config.yaml
head_dim: 64
norm: "rmsnorm"
tie_embeddings: true
init_std_up: 0.0312
lr: 0.00136
beta2: 0.98
lr_head: 0.00885
schedule: "wsd"
decay_fraction: 0.506
doc_mask: true
train_tokens: 633500000
steps: 4834
dataset: "wikipedia_en"
MLP neurons of a small language model. Each row is named by its layer, matrix (up: input weights) and neuron, and shows model dimensions 16-111. Each number is 128 + 32 x the weight over its row's rms, rounded and kept within 0 to 255. Numbers have three digits each.
After each neuron's rows, "fires on" lists the tokens most often at its 100 highest values on Wikipedia text that the model never trained on.

L3.up269:130090143122136111166174104109152142154096092172140168177107170138088120175113157105116100063101157131115065145124119091109114114142148164141106117143160158054124166105159067131107093100155138147135125175128166142133117166127142125117117101187127128116063133143144128101064133143119150140
fires on: "it", "ul", "ag", "le", "ang", "ack"

L2.up175:109131119134116117150094087122149111147084082111162108126190156158130145117125138123123106102107108088084147135117178107082135119141070182111074080109120127183156156196115143141154092127180121107164186170151125118163147140115127077118119132155109095130109126101214119110106093160103103105
fires on: "A", "s", "h", "he", "ts", "ur"

L3.up815:141123107126140143150114059142128118134099094181161124136116088149138129101127144099106117209098199095126137142162094046093139063124104143159165123105091077179114134079131148106132101109118157172120166150162117192130097146189088092152120088169092134152149108054134109177067145146194130114
fires on: "op", "as", "al", "ing", "if"

L9.up177:122072108162075148115112106045137119128115090115103207091114125147116060086127147182087140156076135156107184098138082115157125084134088132101114133102116067121061148153115192153124105083131115119130134124109116127139158096119130146096062070124117120123150072134119122117135145151144099109
fires on: ";", "ur", "&", "-", "ec", "fter"

L14.up726:136130145150178156186200142064071089120136136125155090149199117096097110171131116114112137147126136110075099132113160155136133120147157143161060091119144061213190124104119095083161117163189163131169140054151180130125098157151144126142136162124158069142115111145143156155141147122152142098
fires on: " ", " comp", "ir", " serv", " s", "y"

L11.up491:189107173124137138158091111147084100148107156135168133140133082142127100109075132164104127079146164145115134135218193117091166070099104072212112115162167123156107199122118086094069071099178123102169110171154104179171137122121128136144071107145147116121110181086085084162160077195145156185
fires on: " d", " n", " N", "n", "k", " w"

L13.up994:099124178175112045179164134145078166114079146153156125145172169066097164104105184134119158131130112114105082155074123197156118120144148150096074121155102096205159171122112162141111091130145130127220090131158156112143069062177129101175066128125180150132147126080098137141144128135176138108
fires on: " ", "cc", "20", "ir", "c", "ons"

L9.up218:121136091177113130130168175123167115176095107136155122138099128155126185167088107103084145176142136080124135159131117164131131099124079171075133122120161084090138167128124101154091105193103143103085129186139138165164137148125078147166052151150133131042187096105117129073102148150168058142
fires on: "it", "all", "-", " of", " \"", " that"

L9.up861:123108152089085103134180106052080071149133103118129154166137095128138122081123149128134150063154080102164136155110123129147198114216162149116103120123125125109104181172140129126094145115135128185207176117095136116115149126104072117135110112101137119109082110099163184086118145122185102160
fires on: ",", "uch", " this", "he", "ember", "enc"

L13.up276:086104105151128073166165137113120090117105100090169156143142141144152141158097140148121088145130104105149151155093076192102121078121144178063166133164154118164111136129059168111148122061154096134155100147119104167159160087120149045122073107166150141137146153091122105120108110116170081136
fires on: "am", "ed", " O", "o", "c", "ent"

L16.up280:105130144099108143111084160135172113171088146175160075120170146113133124213107104128135089158088143017135129077166193085145104168140108139157183131161107047112185121085091161076103086107177173156086134171154103147193131096131148142163111113138156138115105136135121118098056137132172076156
fires on: " le", "our", "ed", "at", "0", "ober"

L9.up165:127081125169114080167114131124044120172146080121178124129130118146183087103179182138144133106161119100192161123144086106136106068168152113110145075088114126127069125150153111121071098147119075239137129134121103095151152154108135107119148108078089152150069121073153106109156158122118058180
fires on: ",", "ember", "ical", "om", "ight", "ab"

L9.up27:146156140179134149131142138209120084139083079104176119042109095168159066162137089102106186134119156148116101085073112137121136107151119107196137091167174127110164144119151083116114127065148147140157139115090091166166104092126137069155104141128100149141113108091104178144090131178113116136
fires on: " ", "y", "s", "a", " B"

L2.up254:196138084057111140156116095080134136103095166125169135161074111140128143131079121160116115108107125087127133140093108119127095122107107156163108163138115139155139103074113165095123135102187166150108178183145131148077086164086134124141101111102119110120120106129185099113109156131125119121
fires on: " as", "=", "p", "a", "i", "ied"

L9.up868:097139100105138043110081152158184163117144064138144159133164172165154109167078073069066126114158120087132139131164144160071149075125136155067116123122219113160142144143128150118113077077047146109119180165130144185172131156138135123121051147180179125080118147076111111115109089149128028085
fires on: "it", "l", "og", " that", ":"

L11.up830:156143163144115112178081122143140113168099174154161110161195186128168091137144177143119127135131096117132099130127152164104114138150107121130078113094136156170153125100080121059143162109101152143155033105157147164169108144130204096142094139152187119144135091081103131120114202098130113139
fires on: "or", "ter", "ist", "f", "er", "ry"

L11.up319:124130114115111098079123079123154129157153029104122118184142129124123089153069175172069096146097099116161187090195128149096099115146066124069160126102141102078113125097070155097114150140116093151131125136099132116193099153151159163157033075152099115149137118141114069097133127131155108145
fires on: " (", "-"

L11.up1014:156120157145160122132079119121113144101159123115096112165091119176111109102081166151079069108057101125153146148200154181097119015102160177133124132122148132108064146086102114054105102136163143137137141154125144193139174103125130110177063068183139109140097101154116112141102175154121138140
fires on: ",", " of", ";", " (", "x"

L11.up823:083156149107147079140130083119103108185146112097139155147189128120141160149098111124126127117111133110125126133177151192142147143117063158059141158130136105157158112093120145105095117185165107134140077177100121135142170124142156119138075141141129171151114148092135134157066179131151061155
fires on: "-", ".", "ter", "am", "on", "c"

L2.up908:130094163124102089155105130106159127172135108141165076087138138185121163130146154114136114081110129161130089136103137103079157070110141142182131077072118093162161152106137114088056106095104080147113138214102151153155128162201115177150077173132160113127144134086140075165088033136146101148
fires on: "'s", "s", "ial", "y"

L11.up153:128108068191108153178132044048144138073115127171100124067184053155176165068112138137093155113131096092101158096150172183075155125103088188117089052123105106111112171087108092071090082109120077099182036115100133107108084110137171092160085144102120142140116162144135102148130136170112119145
fires on: " w", "st", " cl", " Cl", " st"

L9.up833:114138158156085052108099067078079093130049084096148138119188109136147154124051132175112097122111158132102162127130126166162141107175105178112134139144109060186108129093111183156110122107203135176113172149144075118115155147126114099156124109132149111141138152054120121178132101140141113129
fires on: " at", "at", "t", "c", "am", "w"

L13.up806:150177084151144151145119121060161184107080183172144124048158151160118199130112202160087129141118098129144154099141118196099121122153129178141089109113096083108105130097072147073138076051113137111151076171114158166131064125116130124139070159151148118075187120091181088130137148159120164119
fires on: " cl", "ep", " pr", " Cl", "v", " cont"

L2.up937:117121171104077218140107114136086171114092132137109180085156148156096067155079139080126136146119153119075061107109183139124141155178084076132143155184123137148152126140185160061129123087083194157202119142132108112077119149069147110124108089133120090098111095121146128063122126129099121155
fires on: "ight", "ast", "ist", "ter", "er"

L2.up938:153126113118083104126124071112132077131089117155122094115164170145095086052130111114122098112101162097111171119130166139062114113171056189159095108087173061167176119157166161096118073133137144125153178164156126099186100116182096106133069131155124090141064130116166124145140094174081084096
fires on: "n", "s", "l", "is", "ist", "ts"

L11.up828:135105217161144161185125068119121137157129070066169159093142108152117138161134102107093142108095166103163163100152218105110154094126120109126144140139177130100160199115175084117115110120150124120103138178161126127147152115119151124172078127145122137120049159125127131096071082179145223086
fires on: " n", " N", "N"

L16.up601:138098158111157153119144126083140101163110163148138126050152173095118077107137122138147085095103176133160183115124129130078075098112117134100081086136113138128159221093116089094069099061122126094188151132155119114069152089127106130133141074122119137196146152119159076126133140131120071137
fires on: " st", " W", " w", "l", "W", " l"

L11.up954:108152171128106095174142067132152078097163105152150134138158124172151102143108121142142105154058090142148139105184135103116130060139140140110154170087092147093156123100109135070094102166080136126157153095123191145076140118125126126191095156149138123163119136123076148122101117168204107201
fires on: "is", "iel", "é", "u", "ie", "iz"

L14.up742:166122087113152127173162096144136123137141159156102162103091129113150187165138132175170099119077178082140092168172139137139156106122156149174165186127122115112114139121091096142079062097162187087138110142159114142207114108169140108069072105157144107142119142129112137198133105125116133109
fires on: " |", "l", "it", "ar", " al", "igh"

L13.up464:156109162139103156140104120121109192104113043071169169080163130140149144193092145138138172118049187098148177075144196127135059079104117166120133139107194095116107118161101107113053129081161118071080115189171120166174104139081098087159128133093105144125109163097065157166107127081167176115
fires on: " c", " C", " were", ",", " and", " n"

L11.up337:115133122134103095175106132190112211079129130103142156093118112106133166164144064109133141059148215112148126117118114139119065070109140106110120129107156072133127140182147105120151131103135104136143152148067148143120132059099087098110101126102126139121093142101142104136147052167172138111
fires on: "o", "an", "a", "en", "ro", " c"

L13.up458:068131154126065141182089139068129193170097138100065128142158165112115158148081190143136111076100158074130169125095099111172117182160131148067077093126102137104142105178142123145101099152089081096133138115189181166125127121156116130105112100117130149127143108130133179085127110112116157088
fires on: "m", "art", "and", " P", "em", "ep"

L9.up938:196116146170135120168190122175113136154106099140198088146094084199135104142106110131101101126096174135135120117149123100137120051158152149187131100159156102146150123061160113050181096078131132172101099134143074188154071128146163093174144193177085132082107086125110093163085107188099106094
fires on: "ing", "ar", " b", "al", "all"

L2.up201:095135147140111124183172155134160030121102109110136155191107128117111139153146159139139105136109189084173100068162157092148139142101116190128176077158129112099131108121182118188119088110180111135130137166066154148124113134119125163132174127088124105082118104071148151106105132166134145162
fires on: "ake", "ight", "t", "ould", "ay", "ame"

L2.up480:173112129105064144095146107074114125109126082137121130182112136128122095087100094134107106132104137085130155153159079110103119139095107157140190169086115140128151077141085146119099111092163202147126163097158099131131113135148068099147149070192104180125127109077200089123085101111128095105
fires on: "i", "hn", "ed", "ing", "as"

L11.up318:122129127103078058173118185140159168079128168152105105181174148140110100155118192175126127158148113106150154116116177169019163113100088128125079095141153121143074105109131156076086120151147143119132031157161167122105152084160157068116090130133112127118125127092080107135092135166171133115
fires on: " m", "or", "u", "d", "er", "ent"

L3.up222:149102167140114160161109128135160125142090079115130170115085125156121177164118120064120114165058138129115177150125185112142128131119047159142135151151133167087171097133151109097128106070112180107077150142135212138096100157170108082129057154111110124142095117131203101100123074162165161076
fires on: "al", "ol", " n", "i", " al"

L13.up518:192070213105127141176118107156152163127124113141134192134104142165140129131143149092088128122095186135168114081165210110084148142140106093120126103191125115159170113127112158158074070103142189136162071154152127115146104097162109109118116121138101161133057126071155070121125085089199137113
fires on: " M", " N", " m", "r", " Gr"

L3.up985:117155192132107099140097135099160135169088130136164146179124150185129129151119156173139125147107167112130062132165122129184140110112141106182091080141145130098164106138125118153105121093124152177084099171077138177139115139117118115150099111214153135101105119117147123174117132116175101146
fires on: "le", "ug", "é", "ie", "an", "ul"

L3.up931:200080141121064037166125136119095081155155134132179185093125051115090155172113107089111104146107152120079163132134124064087147095144142112096163081125117125192155120075121107062122099108128136149108148180149093169117106084097088166120122148141116184168155113098123155140114107191115161164
fires on: "e", "ing", "ian", "en", "at", "all"

L3.up714:085180123128132057158136071040093158111144143165096139092171139158121179100135174081147115155097126136189168107165141205110123130115104133130082082161144063109155186107087095129106045143076111147175153157093121148100093102131110153164092169114134144111126109134115056131117104130161103058
fires on: "ass", "cl", " cl", "l", " Cl"

L2.up409:126107123157081152125101128133082176188117123134152099127135163171094132138098144120108098048126089149109145133102157140150119081134156100168171136124139098158098084165149136141119118098197125153084121183153106192120126166127147176145111138119135078144041158125118111091072076157135135086
fires on: "us", "a", "c", "s", "n"

L14.up811:120092080146165156118148150121183207088136091162165085167136141154113125159071179106095154114135133173160143079161119148105080137080136137129124107143156065128122132166093137069085064107097063140124172100170066172191123138153105146149066133138104080115125145151108068128172134121123159122
fires on: "-", " pr", " with", "ed"

L2.up773:128102133162095085094145043083130121175087142133164147163096130157083123113136129126101112110092104125135112125079163152154140100110124109153224086091136099142114140175104053127075071089136162145037142171108158159095123165196114168135102188110107122124107129135097092101143063125156058090
fires on: ",", ")", "s"

L2.up942:136144136083126103110143140126118129132090184123164164112123130201120177093075097075117129094130150125197145150101126074111133097156142105090153126137106144111101142102107114075132090138106141155100146209111101227085082131105178115138147065057096117136158113141153173105143123205110183172
fires on: "uch", "ing", " of", "e", "ely", " be"

L15.up280:123128107153136112114123088085205232106136067134133165172183155150119119074113142176077151160142109060192170130170151118112092092104106128132131128209130097129039132101153138093133110169111143155162177175074137183165140127132154126102140116158065130131082064127155132061154124151121119157
fires on: " m", "-", " w", ":", "m", "\n\n"